Weights of a small transformer language model.
Training: a variant of Adam for these matrices, 288M tokens.
MLP neurons of a small language model. Each row is named by its layer, matrix (down: output weights) and neuron, and shows model dimensions 240-303. Each number is 128 + 32 x the weight over its row's rms, rounded and kept within 0 to 255. A neuron's up and down rows have the sign that makes its largest values positive.
After each neuron's rows, "raises" lists the tokens whose logits its output raises most directly, leaving later layers aside.

L10.down476 [179 124 152 120 176  97 132 146 210  71 130 163  81 143 120 135 118 121 207 117 108 179 167 120 138 114 103 114 123 104 111 109 198 125  87 106  97 125 138 168 132 164 255  96 164  91 120  56  78 146 104 104 115 130 154 174 148 117 140 108  70  97 139 118]
raises: ":", ",", "-", " of", " in"

L6.down607 [139 112 104 118 132  88 117 129 148 150 130  51 138 130 116 122 152 124 227 117 155 124 151 153 132 111  93 113 142 171 121 163 111 124  92  97 135 197  96 131 143 255 255  89  93 150 115  70 133 160 100 147 170  91 148 131 158 120 139 159 153 102  95 158]
raises: ",", ".", " (", "\n", " "

L3.down101 [164 103 163 103 128  78 150 153 154 101 131  80 174 125 153 170  46 152 132 104 147 166 162 178  70 164  95  90 113 189 130 116  94 162 140 125  92 176 154 124 116 217 255 155 105 147 152 139 132 145 110 161 146 129 167 114 116 112  93  68 103 104 127 104]
raises: ".", ",", " ", " in", " ("

L10.down12 [146 139 178 137 184  90 113 124 154  73 104  74 125  62 124 122  72 115 149 132 147  83  70 150  76 146 131 114  92 135 119  84 142 130  86 145  56 133 109 165 165 173 205 139  87 126 154 109 121 136 149  79 155 125 179 102  76 109 100 154 136  76 116 103]
raises: "\n", ",", " and", " ", ":"

L6.down822 [ 51  83 125  50 102  83 115 167 112 186 104 144  91 128 177 132 121 105  68 124 111 132  94 130  67 126  81 137 113 124 168 150 137 167 107 126 123 216 132 111 178 173 224  92 146  98 128 152 133 146  85 145 108  76 107 110 161 126 118 125 114 125 155 123]
raises: ",", "\n", ".", " ", "er"

L4.down772 [ 86 102 120 131 182  99 181 113 136 112 196 129 160 118 109 150 122 110 255  91 146  92 158 150 182 109  87  25 164  89 135 123 126  98 111 130 113 139 135 176 154 206 159  85  90  93  96 124 143 121 157 107 152 143 121 107 155 155 157 151 169 114 154 100]
raises: ",", "\n", ".", " ", " of"

L6.down931 [106 154 139  82 147 157 123 141 121 141 102 119 169  95 137 141 139  99 108 129 134 142  90 112  90 119 159 113  74 168 138 202 156 155 112 191  92 130 118  93 173 197 253 123 123 109 138 111 113 169  96  85 122 140 100 104 188 121 172 122 138 162 203 140]
raises: " |", "1", "\n", "2", ","

L11.down536 [151  15  97 129 137 113 180 119  92  39 188 108 136 119  79 159 186 129 107 150 162 179 148  98 113  86 151 155 176 108 133 184 162 128 141  97 113 138 143 119 126 151 108 144  97 117 126 107 136  54 142 101 182 137 147 104 139 107 148 136 100 102 226 127]
raises: ".", "-", ",", " ", ";"

L3.down565 [166 127 147 108 125 110 123 123 155 160 189 110 150 134 145 125  60 133 171  84 158 139 175 159 142  99 122  96 114 128 114 144 214 144 117 117 129 158  96 145 136 255 255 173  98 187 180 145 148 125 179 108 151 204 136 144 124 104 142 127 171 127 145 138]
raises: "1", "2", " ", ".", "3"

L9.down161 [116 114  90 126 129 124 106 101 132 105 102 142 154 154 162 145 152 107 121 114 144  89 153 162 148 143 197 136 106 128 154 121 162  97 159 101 150 109 113 126 114 130  56 180 159 104 129 163 152 124 163 129 144 157 132 134 135 139 230 120  47 156  96  98]
raises: ")", "),", "):", ");", ")."

L4.down890 [144  30 150 118 169  63 120 122 103  80 203 137 110 120 129 113 134 157 168  76 134 153 148 129  92  76 110  98 117 151 145  89 194 182  70 138 114 118 120 184 119 175  86 158 103 109 120 164 147 133 134 131 160 173 142 117 166 127 159 168 138  98 152  93]
raises: "2", "1", " ", "-", "9"

L8.down750 [116 160 104 163 126 141  31 112  94 176 127 125 110 136 116 109 169 109 159 169 198 138 180 170  72 160 171 120 130 115 116 120  88 142 176  64 127 137 139  90 154 160 125 107 206 144 107 128 110  84 159 153 139  92 135 149  86 118  93 108 124 121 109 101]
raises: "),", ");", ")", "):", "cre"

L3.down338 [141  72  92 124 165  79 143 149 125 117 156  85 197 148  98 129 107 109 140 121 141  97 151 162 144 110 136 137 180 129 125 114 176 165 104 115  98 148 107 159 177 255 202 158 100 147 132 144 187 140 153  89 146 194 128 179 161 155 187 161 185 110 123 137]
raises: " ", ".", "2", "1", ","

L4.down40 [ 83 117  82 120 132  87 152 135 162 138 222  97 133 145 118 164  77  58 155  88 151 149 126 200  81 127  84  96 126 125 109 134 102 140 113 128  74 156  82 134 155 100 214 163 130 132 145 105 164  80 178  99 123 108 138 124  74  78 148 161 142  86 145  74]
raises: "\n", " and", " ", ",", " in"

L3.down865 [135 104 127 103 129 126  99 145 160  77 150 108 143 145 161 106 104 181 109 119 121 129 180 172 132 144  68 120 144 112 131 130  77 141 165 112 109 185 125  91 158 182 255 163 114 162 100  96 124 135 107 153 153 154 179 139 144  90 103 101 105  93 155 128]
raises: ",", ".", "'", " and", " ("

L4.down154 [106  63 104 113 141  94 128 143 129 111 110 104 149 146 155 160 108 144 152 126 166  95 138 181 103 167  88 189 121 129  90 152 131 121 167 113 130 134 105  88 113 201 255 116 149 115 103 107  96 113  76 134 161 124 147 141 118  91 135  65 112  81 156  84]
raises: ".", "\n", ",", ";", ")"

L18.down968 [114 144  66  99 114 138 168 131 128 177 137 111 130 137 132 141  78 112 126 128 200 154 128 181 161 138 135 135 121 136 101 183 118 169 142 141 153 156 125 132 124 154 151 178  99 126 150 163 109 147 185 178 205 136 139 229 111 116 198  85 101  71 117  90]
raises: " includes", " is", " contains", " consists", " could"

L3.down725 [137 107  96 151 143  74 137 120 177  57 202  64 143 142 100 118  96  96 156  91 171 144 183 143 117 114 108  75 131 165 137 169 111 131 111 150  92 128 108 160 139 129 151 170 149 159 125 142 144  70 134 146 157 133 191 124 105 137 171 127 150  60 133 143]
raises: ",", " in", " and", ".", " of"

L10.down506 [113 118 112 153 158  79 107 107 160  77 152  81  88 130  98 137 118 166 109  67 103 134 189 164 109 167  98 175 171 147 123 146  97  88 115 101 142 140  61 132 142 143  84 149 143 134 113  93 110 145 118 121 138 110 174  94 103 130  88 118 135  37 155 162]
raises: "'", "-", ",", " for", " in"

L10.down282 [119 128 203 112 141 111 134 167 153 110 170 126 151 140 155 144 122 182 176 153 168 152  97 165  87 102  65  79 144  91 137 129 158 151 122 156 121  92 193 147 132  97 255 174 148  98 128  60 181 103 133 161 150 112 171  71 121 130 162  67 187 106 154 118]
raises: ",", " and", " ", " of", " in"

L9.down93 [120 120 133 117 123 130  90 114 127 120 169  72 135 147  51 131  61 100 150 180 139 131 190 168  96  85 119 114 114 110  97 133 106 159 143 130  96 156 118 168 132 115 181 107  92 147 118 115 100 112 111  90 194 190 194 104 105 129 149  91  92  77  68  97]
raises: ":", ";", ",", " (", " at"

L4.down725 [ 87 151  79 159 168 108 122 121 149 108 113  59 202  79 135 133 104 145 120 107 132 127 128 120 119 102 145 147 126 217 127 172  87 137 108 164  64 120 116 199 126 222 201 154  63 155 149 157 142 125 164 139  98 177  99 124 175 130 127 108 147 158  91 159]
raises: ",", "2", "7", "1", "5"

L10.down869 [ 81 119 152 110 177 102 143 145 156  85 125 108 127 132  66 154 101 140 205  88 173 125 154 151 115 144  88 109 177 115 154 148 118 134  88  98 173 105 117  83 166 148 242 115 126 105 126  87 146 135 128 124 145 149 131 130  87 152  89 153  62  90 148 135]
raises: ",", " |", " (", " and", " of"

L3.down192 [129 105 137  93 199 138  97 165 113  86 161  82 170  91 155  97  81 146 150  57 186 116 100 125 119  75 102 114 141 127 136 152 145 138 129 111  91 131  91 167 161 204 213 167  82 110 179 162 140 154 139 124 134 174 126 107 177 116 190 113 157 154 156 124]
raises: "2", " ", "1", "9", "6"

L10.down106 [137  94 132 110 211 136 118 147 146  70 160  87  78  99 132 105 109 126 130 100 131 143 131 132 106 128  91  37 119 148 126 117 156 105 130  99  94 164 136  99 175 184 198 192  79 172 165 112 149 116 103 141 125 191 121 119  90 158 120 129 102 103 119 106]
raises: " and", "s", " in", ",", " "

L3.down896 [137  72 139 122 155  56 116  86 115 110 160  36 178 115 134 154  46 136 138  94  79 102 149 101 111  67 147 107 135 198 103 161 125  98 104 151 147 164 114 101 151 202  88 101 108 140 134 141  90 101 172 116 143 164 137 122 181 144 180 138 136 123 139 144]
raises: ",", "2", "1", "\n", "."

L11.down624 [154 110 117 117 146 108 125  77 112 174 131 137 151 137  98 143 132 110  89 145  79 193 196 140 166 208  92 114 161 121 122 175 144 118 154 114  97 133 137 151 138 171 165 122 130 153 124  89 137 101 133 131 127 144 123 179 158 167  72 120 140 143  90 112]
raises: "iro", "ill", "jo", "earn", "ur"

L9.down493 [125 119 157 211 183  92  88 117 168 128 181 100 101 148  94 151  87 110 188 134 114  89 126 191 109 130  61 132 150 101 121 104 153 123 103  95  70 189 122 126 128 191 254 124 111 115 178   9 128 183 142  82 141 109 129 110  91 149 106 135 129 124  84 154]
raises: ",", ".", " and", " of", ":"

L3.down233 [125 100 124 148  90  89 107 159 168 121 145  65 119 118 138 154  94  90 227 105 148  98 165 149 100 143 124 109 154 111 164 137 103 121 103 175  63 197 151 156 137 191 255 128 100 137 167  88 122 117 120 182 117 153 143 111 117 141 123 112 132  87 127 112]
raises: ",", ".", " and", " in", " "

L9.down894 [147  78 146 111 149  71 114 140 147 150 116 113  85 105  94 102 106 127 125 104 167 125 159 177 137  77 121 115 124 115  95 115 163 130  85 126  57 181 144 127 122 160 193  94 160  72 120 106  98 155 127 118 157 126 180 127 111 170 117 131 140 102 157 141]
raises: ",", " on", " to", " in", " for"

L3.down114 [140  87 109  98 169  95 108  80 175  74 161  77 155 113  91 105 141 114 119  91 145 132 115 105 116  90 118 109 136 125 169 173 102 149 137 181 119 177  79 165 128 156 188 154 129 125  48  99 160 114 162 114 183 200 146  55 120 180 194 141 202 119 136 117]
raises: "\n", "-", " ", ",", " ("

L3.down513 [177  65  94 109 160 115 138  78 125  65 139  82 149 139 129 109 110 131 163  89 150 145 135 140  88  49 159 118  87 191 109 138 183 150 137 125  55 153 104 181 130 234 180 167 104 153 127 178 144 133 140  80 150 180 159  90 125 151 190 104 148 139 127 122]
raises: "-", "2", "1", " ", "4"

L9.down181 [137 135 160 120 104  59 162 135 190  87 124  94 114 143 115 101 124  62 233 115 168  58 143 127  75 105  84 174 115  90 122  96 101  82 122 136  93 118 143 167 130 197 255 171 161  70 134  85  97 154 149 110 148  90  92 104 120 175 101 108  76 135 105  67]
raises: " ", ",", "-", " and", " on"

L9.down115 [130 143 166 140 143  74 143 166 212  92 175 107 120  97 147 100 109  84 225 116 173 143 182 129  90  75 104 145 118 120 107 113  72 168 101 115  45 151 155 127 152 143 255 151 117 145  63  65 190 127 127  89 169 146 166 140  71 158  94 162 144  90 147 134]
raises: " ", "\n", ",", " of", " ("

L3.down815 [142 126 117 136  96 109 110 114 150 133 173  99 111 174  97 102  90  81 236  92 132 198 123 148 127  82 149 147 130 128 146 165 116 132 117 142  58 203 104 121 177 125 255 163 138 124  87  80 116 106 126 155 152  91 175 136  86 167 123 128 177 115 141  71]
raises: ",", ".", " and", "\n", " ("

L10.down475 [140 130 166 129 191 109 140 128 196  52 186 139 151 108 113 122 120 104 238 119 175 120 153 141 117  98 125  89 113 136 151 118 137 117 124 121  96 174  89 130 154 199 220 166 113 129 121  68 121 131 206 156 165 141 130  88 167 143 117 126 115  87 138 123]
raises: ",", ".", "\n", " (", " "

L10.down346 [102  98 177 113 146 114 143 143 163  48 119  47 105 102 141 161 123  77 201  84 193 147 142 162 100 129 141 128 159 117 148 140 119 162 108 124  73 162  78 112 164 169 196 115 134 126 106  71 101 196 152 121 160 100 218 140  86 134 150 122 102  43 134  66]
raises: ",", " and", " ", " a", "."

L18.down571 [157  58 184 196  94  89 175 123 123 117 140 158 156 162 122 109 119  76 114 144 136 145 121 153  98  98 149  79 116 100  58 125 149 127 130 142 146 129 136 134 134 100 199  99  88 124 140 155 123 100 116 143 125 115 103  98 198 179 162 118 199 154 158 153]
raises: "'", ",", " was", " (", " is"

L3.down630 [154 148 151 163 115 131 125  98 160 153 173  89 147  62 112 204 102 124  98  92  95  84 115 164 128 189 130  75 165 124 119 145 116 131 168 148 103 138 166 124 109 103 206 182  58 164 116 144  96 121 125 172  99 187 127 145  80 138 157 138 150  77 101  69]
raises: "ised", "ore", "ograph", "ated", "ising"

L9.down325 [130 124 177 155 167 143 132 172 182 147 174 140 121  95 147 118 143  69 228 145 136 156 144 130  67 133 108 122 116 114 131 164 167 126  87 104 100 124  92 134 139 167 255 137 141 127 101  61 106 113 147  93 170 124 138 120 161 161 113 152 156 145 125 143]
raises: " |", "s", ",", "-", "t"

L18.down206 [103  99  89 129 146 144 105 125 112  93 152  77 170 103 152 136 141  47 119 119 143 112 122 128 174 153  85  95 183 156 121 125 158 197  84 158 135 114  74 184 162 108 125 106  91 105 153 145 176 113 152  96 146 152 162  91 103 143 115  97 127 147 180 119]
raises: " and", "\n", " of", " &", ","

L8.down1008 [ 92 122 138 120 126 121 117 133 139  72 206 104 139 152  85 154 131 136 255  99 141 150 148 128 154  30 136 112 122 127 122 118 161 120 119 105  89 128 137  99 128 179 255 128 116  89 141 112 134 134 140 120 141 133 134 107 105 131 167 124 114 111 117 112]
raises: " ", "\n", "-", " (", ","

L3.down275 [119  89  88 142 164  69 133 170 147 101 159  84 116 157 129 147  83 133 160  86 169 101 186 118 117 136 121 157 118 128 123 154 152 102 129 175 104 161 103 182 154 146 147 177  81 166 124  85 158  91 145 111 116 196 130 163 134 152 168 140 116  61 178 108]
raises: ",", " ", ":", " and", " ("

L18.down784 [136 112 226 118 153 114 111 143 200 107 142 139 120 156 114 156 152 141 115 147 137  61 174 130 123  84 135 107  91 133 116 159 121 111  89 123 148 131 110 159 157  74 182 127  91 131 109  66 190 142 138  55 108 147  82  93 150 164 130 122 154 125 126 119]
raises: " and", " of", ",", "\n", " with"

L3.down696 [162 149 124 178  84 130 126 109 101  40 116  75 106 136 110 149  77 129 167 156  91 100 127 149 112 104 105  90 105 102 162 188 114 132 141 153  87 116 157  94 150 235 255 158  86 123 160 162 136 139 104 167 129 159 125  84 152 124 125  88 130 101 124 139]
raises: ".", " ", "'", "-", " and"

L11.down602 [125  98 132  89 164 123 141 131  94 113 142 164 156 132 113 121 164 121 164  86  98 100 166 133  96  68  80  92  77 121  80 134 121 151  25 116  90 164 139 124  99 167 255 112 119 109 145 115 170 133 129 118 161 152 144 116 120 135 159 154 154 110 163 168]
raises: "\n", " ", "-", ",", " in"

L3.down328 [148  70 152 116 159 134 120 100 169  42 166  76 136 144 133 156  97 140 223  87 131 160 119 183  79 126 134 123 132 133 152 146 143 186 127 142 123 139 101 153 149 123 174 189  83 174  92 128 163 129 120 136 127 166 152 109 156 135 173 121 181 111 131 115]
raises: " ", "-", "\n", ",", "."

L10.down226 [117 117 131 130 139 105 148 161 119  95 190  86 133 137 140 121 149 121 255 111 148 130 132 150 141  73 128 112 129 123 163 117 122 117 108 115 120 116 140 133 143 255 255 175 130  92 109 146 126 129 118 118 106 143 124 123 110 124 167 141 111  64 144 128]
raises: "-", " ", "\n", "s", "t"

L9.down219 [100  80 121 142 144  59 132 163 150  98 176  90  84 153  66 142 123 106 220  80 137 119 122 132  77  83 137 136 151 143 165 144 144  98  92  73  86 115 115 115 160 127 180 145 103 134 139  45 146 127 115  85 137 121 125 108 153 132 157 153 113 136 122 133]
raises: ",", " ", " and", "-", " in"

L10.down862 [137 160  98 143 122  72 134 106 180 105 139  97 138 167 140  93 121 106 197 131 160 136 152 134  82 111  99 189 115  97 164 105 151 135  98 102  96 137  95 177 103 190 254 139 132 138 186  81 121 163 163 107 102 123 136  91 165 123 149 134 160 121 117 102]
raises: "-", ",", "s", " ", " to"

L10.down569 [ 77 113 169  84 135  89 104 143 125  73 162 105 176 101 100 112 127 105 210 133 125 135 124 139  98 112 128  82 114  96 134 110 114  98 132  93  97 116 138 181 127 125 255 147  87 139 159  84 148  80 135  87 132 155 163  62 121 147 121 136  99  71 109 104]
raises: " ", " and", ",", " in", "-"

L4.down411 [ 88 134  67 128 162  91 119 132 162  79 140 115 139 136  88 138 111 117 172 119 146 117 121 146  89 132 100 157  53 147 158 132 163 146 115 159 177 115 154 178 155  87  72 122  71 106 142 106 185 120 125 138 158 162 127  76 114  80 151 139 151 114 117 142]
raises: ",", " and", " ", " in", "'"

L9.down741 [104 137 168 125 152  96 133 164 203  86 171  82  91 132  69 143  91 117 186 117 147 129 155 133  88 121 129 162 181 136 117 122 140 102 107 123  90 133 108 119 143 175 255 161 115 116 103  29 103 160 120  86 139 197 188 113 136  74 137 146 119  88 123 129]
raises: "s", " ", ",", "-", " in"

L6.down104 [129 101  89 121 128 121 101 109 139  99 128 111 115 119 131 157  97  98 160 174 131 136 101 151 118 138  79  94 128 160  97 151 119 110 104 153  93 174 146 165 206 143 255 111  98 130 157  65 111 135 112 118 129 122 137 119 114 210 175 167 141 121 125 109]
raises: " ", " (", ",", " and", " in"

L10.down270 [ 62 106 182 129 157 132  92 115 143 100 195  89 117 123 140 135 100 120 135  97 164 138 139 129 101 113 121  84 161 156 153 140 131 126  85  83  66 156 140  93 109 146 210 152 101  63 195  67 107 163 148  86 129 125 150 150 103 111 131 117 135 150 143 131]
raises: ",", " in", ":", " of", " to"

L18.down218 [ 78  97 155 146 128 121 152 109 127  86 120 135 152 171  29 158 138 135 170 152  87 109 140 151  79  96  42 130 123 104 100 148 168 144 137 123 150 134 166 155  97 142 182 145 113 118 173 110 107 108 153 140 122 117 170  86 141 177 148 114 120 143 142 116]
raises: " of", "–", ".", "0", "6"

L18.down33 [143 128 184 126 141 126 102 114 146 146 190 152 128 193 171 102 147 115 120 112 113 149 123 141 125 159 131 101 108 134 136 118 171 205 133 114 153 149 155 173 150 142 186 112 119 136 145 173 132 111 208  98  40 138 130 129 115 100 152  45 137 154  70 157]
raises: "s", "es", "ing", "t", "ts"

L3.down553 [162  69 130 143 142  53 131  97 199  59 181  84 143 150 119 180 104 152 182 130 152 150 192 123 119 133 147 100 145 120 131 121 124 107 112 119  95 133 142 182 177  88 171 155  96 128 126  59 215 140 116  59 153 171 117 123 138 175 196 149 156 100 172 110]
raises: ",", " ", " of", " and", "."

L18.down85 [ 92 139 110 112 128 101 158 125 233 156 128 144 115 131 104 130 118 137 185 113  91 108 159 129 114 126  96  85 108  95  91  60 139 124 131  98 120  86 143 104 107 146 141 132 115 152 126 132 123 117 161 141 103 141 136  76 155 147 129  70 166 189 182 149]
raises: "s", " and", "es", ",", "ists"

L10.down126 [113 118 162 138 186  88  86 135 168  74 168 116 129  77  94  95 109 114 213 101  94 137 131 140  87 159 124 139 158 136 110 150 110 129 107 126  70 159 183 185 142 121 255 116  94 140 159  87 195 137 127  98 127 143 155 115  97 134  98 152 139  66 115 101]
raises: " of", " and", " ", ",", "s"

L10.down767 [149 111 139 132 141  84 119 133 170  70 213 120 117 126 114 158  92  73 179 117  96 106 153 150 102  78 104 121 126 123 160  70 123 107 151 123  74 141 108 122 132 157 219 140 100 115 106  84  85 138 141  84 149 132  87 156 121 110 142 127 128  84 144  62]
raises: ",", " ", " a", " (", " in"

L10.down104 [104 123 196 117  96 102  82  92 154  84 165  89 126 127 173 130 114  68 127  68 104 144 146 127  37 142 106 125 158 140 117 144 125 133 141  93 145 147 125 156 120 129 173  99  73 105 128  93 122  84 167  88 182 166 177 118 138 119 149  99 149  62 154 127]
raises: ",", ".", " and", "s", " of"

L4.down512 [ 74 176 122 135 181 112 119 100 164 123 113 110 130 153  96 163 130 116 141 156 112  89 161 129  99 181 127  87  97 130 139 144 102 127 166 130  78 141 164 126 183 167 255 145 110 123 103  82 109 128  92  99 144 143 113 175 138 146 126  73 157 125 115  90]
raises: ".", ",", "'", ":", "0"

L4.down568 [153  79 151 139 131 125  84 149 121 179 166 144 107 163 125 172 133  95 165 132 123 158 101 143 128 122 126 133 113 143 124 128 100 122 157 183  96 138 186 122 136 135 181  98  85 151 179 143 117 129 116  55 150 190 164 174  94 169 153 131  78  91 130  58]
raises: "gue", "ker", "ator", "dra", "ding"

L4.down584 [136 143 131 121  95  93 151 181 142 104 165  64 131  91 131 186  93 133 145 142 155  87 168 157  92 117  90 120 150 120  96 188  96 133 137 125  89 147 139 191 146 182 227 148  85 145 153 108 120 183 188 142 145 139 183 178 175 203 161 162 109 148 173 128]
raises: ".", ",", " of", " ", " and"

L4.down664 [127 136 148 119 122 140 114  85 209  92 165 110 129 118 140 149  85 161 148 136 135  71 113 161  77  99  69 127 125 150  72 123  84 111 161 134 138 141  95 143 154 134 179 132  80 158 100 114 161 146 117 126 129 139 144 120 125 145 140  92 180 126 135 112]
raises: ",", " and", " in", ";", "\n"

L9.down267 [ 78 115 131 126 202 113 119 143 169 101 147  63 130 139  97 108  87  88 173 126 168 165 150 188  89 129 133 140 168  98 139 146 164 122 111 101  83 139 110 159 153 227 235 157 123 102 166  91 138 133 135  74 160 135 142 137 128 125 149 120 125  92 142  90]
raises: " of", ",", ":", " ", "s"

L10.down931 [ 97 169 151 117 169  57 125 148 157  51 133  85 131 102 107 116 113  94 165 113 155 107 174 143 126 112  98 109 116 162 145  96 117 123 108  90  72 107 109 142 208 175 195 144  54  79 157  88 112 137 159 125 142 149 171 102 102 152 175 133  89  89 152  98]
raises: ",", "s", "-", " ", " in"

L10.down540 [118 128 144 134 161 108 122 142 146  71 175  84 138  92 135 114  65 136 160 123 164  99 137 179 127  90 141 126 101 116 102 116 148 145 112 131  94 137  93 141 152 183 209 170  62 122 189  89 145 188 160  83 147 172 156 156 131 122 128 150  99  83  75  89]
raises: " ", " in", " the", "\n", "-"

L4.down194 [102  97 146 119 148  68 153 160 109  90 212  82 132 110 122 153  92  74 211 111 128 129 151 136 127  99 101 102 139 131 181 126 168 144  46 103  98 158 125 183 157 215 200 138  60 149 146  93 128 118 127  77 115 148 134 129 151 172 156 120 156 100 140 133]
raises: " ", ",", "1", "2", " and"

L9.down140 [ 96 111 146 126 194  49 131 157 148 168 155  52 134  71 117 131 118 106 130  88 154  71 104 199 115 143 115  85 190 162 124 117 120 109 128  63  65 149  76 146 195 162 200 160 128 116 150  53 132 185 158 102 156 153 226 151 147 107 172 116  85 118 116  73]
raises: ",", "\n", " ", ":", "1"

L3.down900 [166  99 167 110 158 114 135 120 165 115 115 120 160 101 103 121 122 123 165  85 172 109 180 104 113 100  86  83 142 160 113 124 148 126 151 104  63 124 138  93 116 255 255 161  68 149 148 173 149 143 111 100 136 145 142  85 152 128 111 103 155 144 120 148]
raises: "3", "2", "\n", "1", "5"

L4.down953 [112 133 148 159 124 100 120 128 187  95 133 134 143 150 161 100  74 115 250 138 160 131 161 141  85 127  74  75 117 109  88 160 116 103 120 118 138 171 145 119 177 144 255 128 109 145  83  98 149  94 123 106  88 128 171 135  83 125 114 144 153 114 114  79]
raises: ",", " (", " and", "s", " in"

L9.down1015 [150 124 141 147 149  67 135 143 143 159 146  82 150 132 109  78 140 135 130 130 148 144 142 147 115 125 139 125 137 132 134 124 136  89  77  94  69 129 136 115 122 151 171 134 166 125 111  69  70 144 134  55 202  85 176 127 148 140 179 168  65 134 142 140]
raises: ",", " the", " ", " of", " a"

L4.down985 [189 137 130 114 174  94 123 172 139 120 164  96 222 137 151 165 156 127 210  99 106 109 138 142 104  87 113 120  72 158  52 184 103 119 126 139 130 118 130 110 124 255 255 133  87 167 175 203 136 172 160 107 161 168 170 117 142 100 104 148 139 120  86 140]
raises: "-", ".", ";", "s", "2"

L11.down863 [147  86 124 121 150 162 142 103 134 148 168 149  97 128 120  85 100  90  95  84 127 105 153 142  86 102 102  89 120 129 138 136 176 141 120  97 142 149 124 134 137 184 240 135  73 142 119 171 162 139 142 135 160 138 129 148 126  97 126 107 117 130 120 127]
raises: "2", "1", ".", "3", "\n"

L4.down21 [180 132 119 142 124 107 147 122 159 115 157  93 140 140  85 195 139 139 225 133  88  99 125 116  82 120  84  93  70 170  46 162 103 130 114  85 121 123 123 141 176 251 255 158 107 130 156 149 150 128 110 107 132 215 144 139 127 111 126 149 190 130 127 180]
raises: "s", "-", "'", ".", " and"

L3.down682 [144 156  84  88 111 138 159 123 128  91 131 106 136 127  99 156 132 150 214 112 116 151 137 132 123  82 104 153 152 176 102  98 130 144 115 143  77 131 103 143 118 255 255 139  93 132 147 189 198 154 138 125 142 143 157 106 119 119 177 158 147 113 154 152]
raises: "s", " ", "-", "t", "1"

L4.down934 [116  88 124  66 192 110 152 105 104 111 216  78 145 148 131  72 184 104 241 110 148  74 179 119 100  62 134 126 135  84 120 140 158 178 109 107 181 118  81 183 148 140 124 182  71  79  95 138 126 145  79 116 145 179 102 128 131 124 150 182 149 159 145 127]
raises: "-", "|", " ", "\n", ","

L4.down859 [ 77  96 109 161 115  98 120  89 122 185 190 105 149  79  96 146 131  93 136  75 106 112 185 190 106 153 131 174 174 150 139 109 127 191 124 136 115 159 168 146 187 133  56 133  68 163 147  98 139 118 128 173 107 176 157 100 122 173 125  77 126  81 111 153]
raises: ",", ".", " |", "6", "4"